From a checkpoint of a small transformer trained on Wikipedia.
Size: 10 layers, 5 heads of 64, 15.5M parameters.
Architecture: no biases in attention or MLP, untied embeddings.
Training: a variant of Adam for these matrices, 300M tokens.
MLP neurons of a small language model. Each row is named by its layer, matrix (gate and up: input weights) and neuron, and shows model dimensions 32-159. Each number is 128 + 24 x the weight over its row's rms, rounded and kept within 0 to 255. Numbers have three digits each. A neuron's up and down rows have the sign that makes its largest values positive.
A block is one neuron, or neurons of one layer that tend to fire together. After each block is what it responds to, as a language model described it from the Wikipedia text at the highest values.

L6.gate10:146171137128116103197127113097076115152092164147128095116103145130105143128140151118142133092120160102123134088105102103154125086111129150116141124134123165104133124134154180121138134097124139103107143145120125098094105138135121148146166139107077115142156089136157155147095158116144125104134090132166113148153105135118157123128163140134084157138099109142146143194123102148117192079135
L6.up10:164089097126115112098146125144148134115132123136147081165108150106139102121128106094140169128128082151179073114127117157128143156088144146109148136172157083142116125158067139171141144128122115143087121183135139082135135122118164098128113105156096125125123148137152163111082118126115141150150135126172104103130121163161145192155124105090129104159129085137115119121135116106117117157122
L6.gate37:098123137184132123125168092173121128111136127131113138155137092117123139142176157091128158053129129149134138075143087133133117080092110143136134165135113093143193156144109178144128105105080106127137141126124195125162139096144092171152154101124136126113134114094127165102107077074123067136113141125130104156118140160162133164167110147102137109146108088103133133141116136100156126111082
L6.up37:126110136148110142156148106133131133129138146121116111141122109122148095121130130109143115166129129159088124193131140126138141142131180128113130147143110126120131119122178090184157150117102099140104102124116120047093155137098141124092131118107155154135133081133121117156124090131133126099095119130130135085131086116142109124180122123166175120128115108163119123139139171102146097083143
L6.gate126:159138161167120126147158135155135141117131123152091153119073097125144115105142070181139136108112104163131135141093140108176107096144150100115159118078133117150084127138133129143103129111071130124174113122099114107146119144128134112131132115117124139115134141123111149126177103094152161122137156121079151146111121142152126097118145104147128087161130114151157147108155167146108144106124
L6.up126:126168132083144099161127117134087153129115100209115055108141203102140200178134139117159113135142163126123142163127107107108119151113148158125129181083150138159155145135156118079104128136098157097102128110148160117168119174097129145156133126122142156097141132106124133170149167118101145083140120118125081113167096101131110138161143156114136127118130099095131123135120141084161138126149
L6.gate149:158162144120129101133145124111149122156134160127184130128083107159086142146128126123088122142071167149135134127145129125122153130133142151187146139135138172155120138108158111108159137127156079073125157075081145088141138152114150105152112146087108163107110125119095120109116141145127141094133137117145147150143164104119130109125134115136122146133129091135165116104143125159146112141103
L6.up149:137144148088129145122116162101096148156192114110123106142134128114077134177128119145157140104115119130083134089123116111157147138122123145123115136134123144122125115128118100101082105138115141116141115151161159150147168140155130144097110138140093165100075124107088122071133115125153116157125107157134123158064113106138111116098143137172113139135140133155101096062160126151165137143105
L6.gate261:119140114120147195122129092175096155154114111125106116148103146153160119129060122100134073173124121152155106141124161116108142155095099154135132140088088115112131123114119130082124169114095141113123109116124120131144137109109076111119126167120159134138161119129113121167168129097159060106132150149111129101137140126128124114103098143106142120125154175154133125127130146139116129091097
L6.up261:094147152104142157146164104133147173100163157108161100152101099146080154103117118108095179127124154159145096140149115141140142119117124160128168116123112129135124170139128124107163088103129119113120086133123146122100143103124162102084133137100129135130121132163109096118127145112150112184117122128085163130146141104152104144120146162134131100127102118173163147129134103108162176126190
L6.gate303:164102146110130109095112140139110119106102121134159126093120122131132116121080143139128148058096138134112128125132121118155139129144185186117146128108139098167116134089138134152117145096119122171134120107136105115131159145111152096161146127139162158129145117142133115119102185082124172091096147104152139158143110127135120132144165084149143177155113139098117134144082093093125126056109
L6.up303:137120132162151143086153102117114136105111128104142119136115144152150124136122102151143140128113130172139091105128146091102149107111158121112148169103086155086102126143081122151120101104137098135135120110145130142218150122136117126106127134104168141105172157149101094122129102136164171133131117132082114119154109052169127129121134149162155106114133157148121073121160112109147153151135
L6.gate373:133129144128115122153099143114128160121133086141135097095100073127109125127132093119119149140157101144106104082090142115142104139116185162104140117148118124088152125146106135124132149121119114154156090118129164084133138144106130137144161125079114140082114123149130114156091100139174151119129127137131124171122156145183136142128148107133124152128103135145144119078115138114124139145122
L6.up373:157174095099121137141148095112123119123102138146113104166131114124106138143145169133122140130137142108154150127155106165152100162110117117124085123159089105150118135120158112091141085091168146095097149089116154164119130093132147150142120178141104124117096117142110099136114119048155107125150152122156159153124156147124127121116136126118108137100145107107151129100127097100149128117104
L6.gate578:130126156119129112127143092110141127129136125114145117106117153127123123110088129124131100123115170187107111178184137133120149126097180152146121177138122179160098114094125121133127138131171135154168137103106150152153090123061116143136133139119103158133131167150139111106143123139128136122132071134146090149094102111152143154157139111106129107102115161138141138085141123141173130123107
L6.up578:127098123107068088123123140114104162093118127149124119129088162139094165145131142132138117139100133148118171153153149129078115162106108102149150155075145144143123138147175139146151149122138076101133115103108166163155080126126124144122142153126130157113106117152080111092170149136098137092106133100134145173115118160149132145127174130117154164150096118166122153079115131146156140138107
Responds to: Section start markers. The first = of a wiki section heading after a blank line, as in ==History==, plus sentence-opening The, It, This after a paragraph or full stop.

L7.gate539:105137170117093145160166121133115134139154115118111120145156119163106107138130081146151127106156122123115149152142111163147117135115126111124111101137125131093152123134136146158115130071154093170126092129129150110119152110109120109108088139150087130131138088174114130136081091122121134152133121167194107150121122128168139201140140137115150182191113147147138127122164139115113132121095
L7.up539:119149097135124104154098168153153172154121119126135155118131141092097137148131120109111107103154104107197172087147141120132156152144102123137107112153110139079122126115175108158094117148110112146159132124138116113107095110158091160085192104100135160129148074105139123164149159181132120142133115111101130146154131130157095112126118121181149199128148144122120178122113156106129130111111
Responds to: Mid-word fragments and hyphens. Fragments inside a word still being built, chiefly the hyphen after prefixes like re- (re-election, re-signed), plus pieces like Sha-do-ws, cr-yp-to, and table-separator dashes.

L3.gate3:124159186095087103128102135113110154129136120108103144149158186146123097096153163095133158136123118115164114125113127151143132122188108166159165124129094137151109113161111134118130133128172139142136103098144133122096140132092135144144172124133083127123138149122116113104150128125167111142117157116141137140103170111111160090142114141128136123121108123096122147110134148115146095076111
L3.up3:103130133121114128143131113121152145122125128156129103149149196178107104126146159132119142179163138111172103130117149128133093151191120133138173060132093137160123084161109126128120136086120114146122118116087151115119140137109130117152196146164088138156122121153126126120164135138173142134125126124148130140128160127122151122145112137146137140158110115123107140108126115109128130128146
L3.gate41:167083181097135108106094178134092120116138102123109104150143127115125128110138145108149145092146109113116122121114098124144108126119093159170139123157140125078120127131116143117164132121190173089106131138112148114164130147151124110118133118128108102133092149151119134145128159131168097140178145142104139131115164130126133119104084115142118115094107124091116109125093157107151154156124
L3.up41:155165147096099160195121107153124164125124120120082137145153120128122172151111140134122140095154131106160171127163118127106124117136127162092121058147153112137097124131113131152117153130134166126159124131111156116188101174127143149182126126128093133116150107134145176130188132156101118133112095153114111107120141093113131092152105140098139153115158135144131129114115108148099139111126
L3.gate130:143102138114141094132116176155094128125107117148110126122150069128146130165121114098161138128143130103103086151115121149110155152150135099111115133141140112102092103177097150134156128134157094120122128117115126120123137116148122145160152116154112140151097107131157130122121124153180147128108123139108084152106136136154145123080144153133187143188108168152090139129122121087146112093094
L3.up130:104137160145109181175159141112113120163104153138113127093166128162151137115148147106165110096108152146100133119111123123152149160156119132128112106065154095187077109121080170131143154106119135144109123113125105121113139136138119151144156140164124107116145133174127126145165129166123103183113139167115094147085118098164138091119159125161166133142130140108100124144173118136103159077145
L3.gate347:146109149086173134148139173107133138119127076109119148145142157117129084079139132094139093102171134122158088186141135153125119108141081139111135127131112175185099129122149121065131132121100135113107141093140158130110137138107129166115147129132142154122129132101121137144127118112136154150104157099136090135135137135148165107105102176187169131159107136111111108108131132109187099118126
L3.up347:115123128058129145157143138143110111112103088152133185124157131092110079170156159137150137162132153135114114175179098145085129137128106145125141156133099164123130144151130124122147153107142123129116137063131149130098103143150160144150104110150128142164117091122101105147137098137118156161109093078170082103107143145148133125115098149138170114164101126113138113137116127152117117097113
L3.gate528:104125171161073158095155148080088152118100163140138190097093167105108092116137130111153119150132100132158094117158160119125175142136093191121184094092157173135140061146115108121143138110145129114115109114094148104156159103118125088127142129107152127103160160141089128114132141132119066164096123166132164159118170141163155124116113115103147119155123123134122106155136125119153158139137
L3.up528:103130155141112116122144148133137175093100122117097128150144119163135103125183154120135079139121157143110114146136086103125116122139155138103175116132163122155153127118122127147131105075130114197122124090145124112157188091137139139147119123093118130153145100169073105147159108138100077145128093083135144111162113158128149113156124111121145166133123137130126102161133153096085106186151
L3.gate577:170135129172082144096096156161154160106103113110128135145140160093104097136132121146122123145125084127123091066143097142108139140112116139128143140124112160133138121141140167101126147078086115106097138150163156122150143149137148138113127152143097137130134129133102129087164110106169125102149121088150116115104128110127141168135102135081104160128111180098146123109095148098172112142072
L3.up577:096125123145147152143136084095136094124134099153109109136122119159143135133177147159142120111151080128122122167155117145147171128141141095131175115121099119137120144135103165124163143113108131168154142108111108132098190156148107074118102107109129130169114117125094158173113130099140107163147161142114113117156135128138107133158105097103142171148135111092132119128132120129137183132095
L3.gate591:145100177122138135114138157131140119119047106108086114115127117092122105084157175132135127122159075089133081133138157155136093128125132146127144094169088123166118137148162105130133117094162116132139094148131158113115153153116136110140139131117055118129154113156159146183132056135128125120147152137126150114120111120132128125129087123135126160119109155056163137123124117107122130127169
L3.up591:123106133126103151125127133118143148106123104174145097100107122113148116085095119094193112166124120138126101130124171092174131148132131153145137150127111142084126102089158166161147090137128121114117136170133146119089100128130120140092169119133147087096118138144079140120128066130113160137100109141127150130130111110114139104150130124128128116109150156150177164096152088133127149156107
L3.gate616:143135139129094150112097113144123165171119102120129103089120110154141131070088121149143118133127109091107152103146147131161127109121109138170144133142118111162122132148108097136095099097127144148122145121110164127129141118127094159116141155152130120120091178128105098066116124125156086118144146140169100093139112123144121155147112159068120097135087127112148149147141142116156102114109
L3.up616:121138170107116172146116140145156100106131114135122094122169083153123114093109101108171094136147148143147114135072079133136123190114150085132116119147079140129129117126127126153094116129131172143114125098094133111121106143099129126160142128180123154085087156132121105165135118130123093191153142116103121110140111133105139108125090152098168121106105131145115132089134100158159101147125
Responds to: Quantifier determiners. Quantity words opening a noun phrase, mostly some, plus one, other, many, few and numbers, e.g. in some cases, one of the largest.

L7.gate571:144147089120149108145121146125101088149175085104120128115105126112193143139110144133102105132155089142166192155109125157126117131118151139155119101138123153117153170119135103113153137128143147155157142138140145138188109125165122194124141122162141148163138125136033127108133139080135116118112141105129113144126142114154153102149170153135122128144124133163116159132131163149113146131128
L7.up571:144162101092134164099125145123117113087214059145139136118084126125135134159105163126171173137141148100151149166102125096102173096098131133122116113148178143115122164128136098142152141103121179153134149088163143168169137104141129130095123148093146135130124143124123138105157115065108116130106143093156149113136136109161109113127126116100141123118175128129118148175176113122107131098124
Responds to: Mid-word stem pieces. Word-internal stem pieces right after a prefix such as rec-, pre-, inter- or ind-, as in rec-ept-or, pre-ex-ist-ing, rec-over-y; also " Member" in "Member of Parliament".

L3.gate50:082120143116114128108080117131142113111145100143113134127110148112125141160114129110107136163151135125156143085168142149140148155143175124161132135137099168140149161112193098114137124104124142145092118123157121134128130146138135126138189127114151094109079127159106156130087115118153137163157100124110156141134121108186105084174101165112077141106091117113174105102130160181104133099124
L3.up50:113078130110097099142096127103132133114129115116151143116084142138129147139090112144130111151150134149174095137105130150133153147126130129170132147099066174102130139084164177120166144100124167111117139143112180133155128159155121128136135122164121080121112147116090136118112108124126134114119162114139134125164123097121082109123115118153119077115137088129163138093117113141136143082154
L3.gate319:132170137123143140116071177160123129081126141090154136101133162123171158116147139199115133177146151152145147079130134130147125136135129134125148131138144130143097126068106136098139166069155126165120111122118122147123101129143160132128107120147142113133142120130130133133125125098132120153135133122122115128111132069159119146143109114127114162124132165087132131149100109113092183159109
L3.up319:130124118111104158159104155146139195063156088095171152114171129083150102090152139153109143127099110158161081060138143111115123115139111136112115134136137121135158084103122150119131147103132122135122127118120146132124102141140115136134115152114171116112136133110179158126132103105096104175165124092110145153120110120164159136142140118138109134166128123106104124167110128083150152112132
L3.gate333:151164096157134125138090143157085157174141093185151139141137144128127112154133131104121151098166126125180149109181165115122118083086142117111129127152092123144169149141177138128133123128131092144147106122094134180145122109111155124130157121142121129126149146093128177156126208140144123154137114093121120160115114105140126149139167135133109091143141149129111106144137137108157151105145
L3.up333:183179116112149145117085176126086156137121122159147104120169165122134131121163165156105163112144097105115173120138147153099131110077141105088096114121097135119111163111145149094106111168114133166125161127123132143176143112149113162121143122123161140109171152151157157158090127190154089140090147107133130159105111070140135120126159097141145163119146164122087061148135136126130142131124
L3.gate352:137147136148131110119084188152091134129100116123146090142101137120148123178085210108151094139096120084119152117149128133143155099119123143179124167123109115104159123189144136136139134134097116125162107098142119086138113132126092122140172114119103135133135146145144150107139134115150128150112137094134147095132117098159146128153101147123145144109120109142119122110138093162120144147117
L3.up352:129126111154134103118108142143113076076161131133102125136118137098098117138180129080159125109076127131119138168109107089133148160110088170131123169142100141102107129120145090117157108099117129127145138115127126109122121155126129111192136075103140121148138134111168123112139115117139138122067107083125139110132106089104127114154107136132137192172125146113157100137120120132115130113124
L3.gate453:127130142184129133151158111093128167125174139120149142143129122118141089150112111104082164161140108115173119153138121119131136127132102154160135149113120123137149125159148178131120094149118111120159114136080157159107137125102112124154098077150115147121131168112102158113121120106147106112171147078165112122121141113103108130122094089128115140142141134107141143183115113138157097071126
L3.up453:128103115091121174146118131113148131088106158143118108120163138100139111168128160077094148125144102081164108179123149132158120105137136138185151110091134160158106130129146092110118129102112130108116114149113123117140105149141103129113124109123124127142133171094105138155122152146105170153124130120174135081148126134128115149117089106094142107142138108100118127142113124104090100111109
L3.gate492:105138145142151134120081138107124151112093093133189112160149143117103122100113116171166113113070122123136136130127142131135110107127151135157120120151155156153113154152129126104118137117117126125139109133159110132093119092134145160135124133128164137141149144106109143134122199107126096151158188163164155178139126122134124108159081095122132118103091116145143152145127120125153105135129
L3.up492:126145143132149124116097153130146135144126102139113091108139134132139168125061160127095139141190144147123153116164114121141122152117142128144095146136165203160178111125154125092128088145121168135116132163154136141125118156116122140112153132170173157141138131078131157114100127144144119126113162127105106093145128161161124114100107150103105168133146125114119143156122126135155115142128
L3.gate551:094118150115131134125154155107158168135153179126153099165077146109138128145154153157108149119102144120136085139117127151162154122088156093121138160127145141120095161077120153133159087118111113156154178128085134187136146137108113087166136141115141118126148106156125154125100130126163160121136125067123130144167116144108115199136106118100097119163127155121149107126083112141122153139144
L3.up551:099109110129102120139099162157137166114125113140148162101170131097141104141166147140114146096114110122102136079143102175072117133152127046130109166103131132122137132102161115145128107123102104153144134120114147142126127112130090126173140123169171143105147127165116190117117116129135163146144113094124118103114111110158098130182137109125123166120152134152101126129136124134111095131120
L3.gate617:134117174085119133153124140098086151117132112131096127084138129132088117138122145132108143180101112146137112161112152126143130126099092150135109157098136159164118136150126096067093164114112140137133145115125170100182126126100119184137131154129110151129107119139139060073156128134180157136096093110141104118141132100171155135133118154139108115169124131120129142114144127163176145131139
L3.up617:138124198108102139168151150129102152106155089125123109085130113113103113104129124115112114165096114161145138147117185149131143117096113152137069176105135157151134102189137138135109164089130127147111149116117138100172164157096137168158114151136113171124135117102146091089186152139156166129097087107148085137131119103135122119140127129146133120130126141121114125119149152152171124117147
Responds to: Mid-word "ift" piece. The word-internal piece ift, as in fifteen, Fifth, Clifton, lifts, drifts; more weakly, place-name parts like York, Angeles, -burg.

L7.gate142:104167119138129127121142110092105130154166085147120111086122109112103082125134121152104122161125116125086102093157104093161122128134132140117130120140113149169116109057092139114124118092157130157140131120102133111084121164120136159143126106136117104129146164137146103128094116113174126150151083131116101047118144123150125171102153138081149133112106136126140127175099119106129125074101
L7.up142:106108151109165142142149121095134093147151135160142146152102151117140119125116134150148154132146070102097107107133127134033146177132117170122114103133097169135119100141087187138090147148111146158123115094158138130162135141133113106163139133114132106135132150140146142138167129180125153122121106103177126147122102171145155115155129136113156128161126162160085160163103160131119132154117
Responds to: Quantifiers and counts. Quantity words or numbers opening a noun phrase, often sentence-initially (All, Many, Five, several, some, 2,400), plus final pieces of plural nouns.

L6.gate41:118089143159070126176131180096101098105146129093099106157086103119132140140129135128157113102106121197099126153122146169146133174103095128174098154130120157148154136110146169097114119119115111160171136106118106145109113137151095130101124126150139098110143111119122147056122183136125111133127118163178101095120109137137149124129124108190134152105150156126111108095126154124146125148112
L6.up41:100106130140114112140139171079188122179184146174133154119149115122147112128122126116136145101126089134140107123154158142174111132136098143136117126117128084131152138126115112098161151140130123101094109116103137147107095108145120126132099112102093124148123105115119175098130130128096142081141123106116100144124154140126123120092189140112121128101098146135120110145144133118113128149103
L6.gate158:112106131119133126123124111118137127203165126112122148090133141139154114076088113111170147150150090147058135090120147137115116155123108102121132148172162116166136100170076167123103107127186154136117135124185121119090148146121152113105155090136131132143120141161095090146156146136118094114115147175109143098145123150113134166110128158135137122099111167141102091148154132087104109135126
L6.up158:100148088133145131078118133100118084133192088103105151123136097121135121160139122141173140133095182126118121091112149087121118135135146135166121129165133148164099127095140140093146168108142102157110135095162118142080110125122173088112088140157147078106140121156105120132114127150212107102120156159138129121151104118088124165095141150146122081139139126114113111158150133105104112112143
L6.gate234:140129145132115166105126151138067145113149130130143152145077173123169153093138130105147128123130121154145121106139151156065124129097134133123111093156177103111135135140124124155101187156134098136151115072080107152080137149157125109157123118126125156114136116156129166136152163112155118122099118157130099119101158135109122153142158142120151143147120136109196086106142128101104134111062
L6.up234:123142097141129100153061152102127134132119116142125104109143194113141150140161132136133109137147144132118142113162116149119151147128131182154121155133133133119140111101184152148114131160125132124125121124126128111155080141107132162131123171102142136086082135140113104096127126169130142145162105118131116113115180114155134157137133154132130119123140154119140123103129104103103121093103
L6.gate358:130161141138091103132103098141138154125140123118126143091081162162145143118117110141152126110147148166099162126168115108130078158108153127067172081117126141180149124124153133110114134119124118141142159094117147125129106176135119132117096114141111096125074147117111114121120156121169119139164124161154129107115157139141135144114079138131127129117124126105093099124095102126126133119148
L6.up358:175152111100073106115093138143170159119147096118135126144138128131082152143111146134144100138151147126113142148151140080138160132148085139186142100130102129175171144153172118118108106140155112090105126153145122137155112086145107131102124120136115107148127126129119151121210131081106079145114174126152108113151144156110136100129123140094085158127120124135139111168118119177129148118146
L6.gate372:122084165181117151110158141115131110113143109119151099103121110137077140108141087123129167123151107124126138141121115137129105147110125155143122142175118118120146136153102150135127142170149141112159126125118099165161159129119123142124143159176089130130157186141124100163147116126153101142080131117126116136101086135143127140123102121131153118160102119142154113129122108128119099184076
L6.up372:140126101188111101148172111116147140139118112093121110123110137070124162120148131118090125127150147117124112182134098126125133172137139104084095166120137140169071144112119110147087143147142096117120183146126109084110116089105135156134177165147131146133174115098124129135163136143078130125127160112142090108103104094184119114119092127128178125121076104160165090134120143144117138185144
L6.gate529:129129160165121141148131147120086146155131139154139131116127126121138117138105146130114124133111133138079138112126122117125108097130116099113175108171097134156156092120113164111088170138123099115147135091136148130139114107124142191148160127143096116120138111075104121142138126151156103166091084091165120170158114084139157085134128120145082118135110118131114080148142156110191152149117
L6.up529:122147168158140135118133116130125099145112152146141148127135130154128121155163106135134136167152125129115130161133122100110140096148104107109121102146126148130115127120098134108121159078167099121127122141140118146149092132147136140130166118157135103090131084096129113148131160169088147119098085119166177103197162117108136146140137113124113123140086076134142096107122135143100153156155
L6.gate555:135128186110140142111117080148141099121128136161156164127137136089117148115126149093146113084141170135129123142161161123160130137111171148114085126111106131165157139138109128149139120114126129141129106112093127146085114130142163142149076137109074128155096116156086110125090115104125149132105114117165172145145149164111122146158156137133070124154089178122093115174110135107111141093174
L6.up555:112109146105107142134149126115094101153098181184121119125155123119133166108171134100106111113121149135113134122158128100114096142130122117135111109129126115100122135115141102091111102132143121153137131103126142117074119097103117091122080148106082108175139080131137096098094136125097099159102102091135104137167157144111147134110114089079132144133115105159097110130149083113095104127166
L6.gate599:101128119116083090141144120137104144139122121118133153108110189151129131128071102160149108101118078132132123085183148119107137107133098116119122126105154123151163149125145100135162123092152125153140135096168087145097104126168128140129118121114141151122122119128073115097135145120153087113085143065115143114143125138092179101101109101152139119166125089111144095133131119134117122114113
L6.up599:127133150117123115125163035135146115149163135152130142139113144123091170152122139163128088103116139123131123148136139126101124130119134132136111139121136063149169132110142138154103158125184115148124137131147097142128126137106122140152156154160132110121156101147137121126150104116126120139115144150115145159136136132144117118089111122136089129098135166095123150118145106149146135109098
Responds to: "at" preposition and At- pieces. The preposition at before places or times (at the town hall, at Pearl Harbor), plus word-initial At-/at- pieces like Atyrau, Atkinson, atropine.

L3.gate309:137096137105142112108124131104102080115102120071130150136104101117140147067117106151116108174116150177131140154126110179152147124140129146152149115114137115153128153128093111095166117163118159099095104138145137111135111161135110135134101161126121110187094154117157114129131123111110118139142126135128054118158151151127141125097123151115129100071112085147123094100141131111166117107134
L3.up309:121100120126119086150105097094140109139124122142104131112129150097173115099178116164131146131123093127165134144106122107136157117143185127164120156116134136152145154152076100151111133125133102146162149179154141100130132142119116164131112163124154115103129110102181140120117122096144130133133112116112123121180115142133135152148153138083108102116147107159113155118116099157119112128149
L3.gate358:075119133105154128120113127127121166164136147166105101122154111174094138138156110141144134153127113146148139142139139149147116127092118112150104159179136123108128153130114157121142091146158161115127127175127121133102123122169128130111100119142116113104113102171129096097111065124128125139140152156109080066137154131159120149140150127158104131178122163085112103091144138171158099129141
L3.up358:112166196129098101100116091129078122151135107158054129153121099120139161097148137168101128124118133128122127143120127152108159085128121110148146141173154105130133082101125149175162116130109143126125110128109090140114108129149127078138152124128117108148088118113125131174154171109134084077154129174132152123146095163117146144122110183152110151088165144142180148087123103148145129135097
L3.gate438:081135146097133132134107101150140124128102156138112124105134117136110150088151154127158143161173192174114114144126105119139189127132176117157121167155109131154107110131184125116131141154118136103121116141127143116128120159097118117117153113124107132149128111152156112147151112117098153109145111153137091056149134123130139155133159154099103107168122127141134127123151098164127092142129
L3.up438:125148139161112137109121094124150132117106157111108145119130097140145120127120128136110115125124099164148109083165142157144112158137125108136124116133117126141113126121121120156149103131124123132139123130147155137151101143178141134119077150106116085157148078143134161133111091102132093157121161130146100172110122132144136133089183140103110139158130139132140111093173108083133143131148
L3.gate442:113117143095118174154082110183123131138102156184135114154093111168135130154153064137139099082142168129141148057158104119117145153120138096119113155119134104103104100115151123121169124123173131095136131145100183129154142114136091146129143116090126140091103111161149137149126166134132126136116124107146160137119119108166135137156134143141141152104152143152110114080086135154151155125111
L3.up442:109124137151127098136175126100108143180167117134087161109125133112129145140143152130103094118093101152129101158151149124126174114125124169111120177103150136141149160148113132144158118179129119133107118107132123145129131103115132112098109123151165113123114110157146099100120170120140141144111137096139102022179113126160141179124127139127113116121160134116096148149137113068113115144146
L3.gate445:085129128130111103073110173129126117135195132151110138116156145098179143125147087118078132157121107115158111155132110091092132147136133172130133154127129165111119155132105141092148083112119128140162161116131181107118101164163102168133119150101140131136133190112085101145161155091150101105100124136112132149112108143110125099108111117136101141091111123152144123128099142193103138138107
L3.up445:105111160106122126107132132141088102116148097167092122083138123091152161126127112113149143112147111162134135126092142096124107083178159127140130142100117128115169140099127135138098132123114151139144131141124169164117141163175131145134128122158152161161110151105108111099124138110149101084133132101151142130091132103111135121123142123113113136095152120100099153110116121124154130109067
L3.gate537:112118162127124110142164139134096106088134132126116158093127167137120133123119115088098097099158122117148112148121158122135066154155146086140142130120144143133109138122145117089123108113086121132119139089151164169137188110126111125132129128113158125103105112147118135161173089105119153149171157111149141109138121097125135126153111137117117150133135171121109112128120183137169152139105
L3.up537:125161129129094114089145112111110091159131146131121119098143106125108149106110111114089072095116129136136124128135158148138095132137195097117127158107190148156121137112162121078168147109138103124131143143153124117129095140111142120125159105148111099116073111161164124116155136133139135123118111134094111082113098133145142127131071132156160154144117165133184153114133149148177125098176
L3.gate543:059106173122084157123178124136120139111124135146134136136164096126128148128141097127125106122108104175078155145121163107136175122091114167149108169103133146115158135160106135108135118135121146114123111138160129144087096139101117122075110137155144143121116096174080151133150184129153115129143125159138133149128132097128148133122151093096087117108124104108128132099142126149119147099152
L3.up543:125134106110136145095131132167118134156150085114136145095141104149137129112094140128142114112131089145132147090103126106139125065134156107131172159109112113096107145152162114130100107096133074103135138130127152110100132133118140157116130127119164153097103161125129164128126120087156113123123178148067123115097151103123124103124087133172094098126133120130102157158157156172175112149106
L3.gate574:092118124100107078067114120110103132158163110168081095137090102179101114143127125128137136122110085156135134113155117103139126105122095135152159095142179140162165115105092131142135090150118156148061129119141143105136124140135140130111139142132082149153116140129110095099151140144158160142141107135157100096145104121129158113134104143141113121117114158078112119117113154121151113150099
L3.up574:100106196128101152139137116130108141117111133150104119153149100133093112112130171178093083099139113131133133138103135086124107107120159150170094176148120171147131139143123152114112110135114123104080128164118183113111127134142135103117079130113138121142139161110138115133127125102154129117160164142192137083129126147133106170144180109102122102129075147100139126102156167122174139099132
Responds to: Auxiliary "do" and fragments. Auxiliary verbs do, did and would, often before "not" ("did not see"), plus "do" split from words (domain, dots, dove) and mid-name pieces like ho, ski.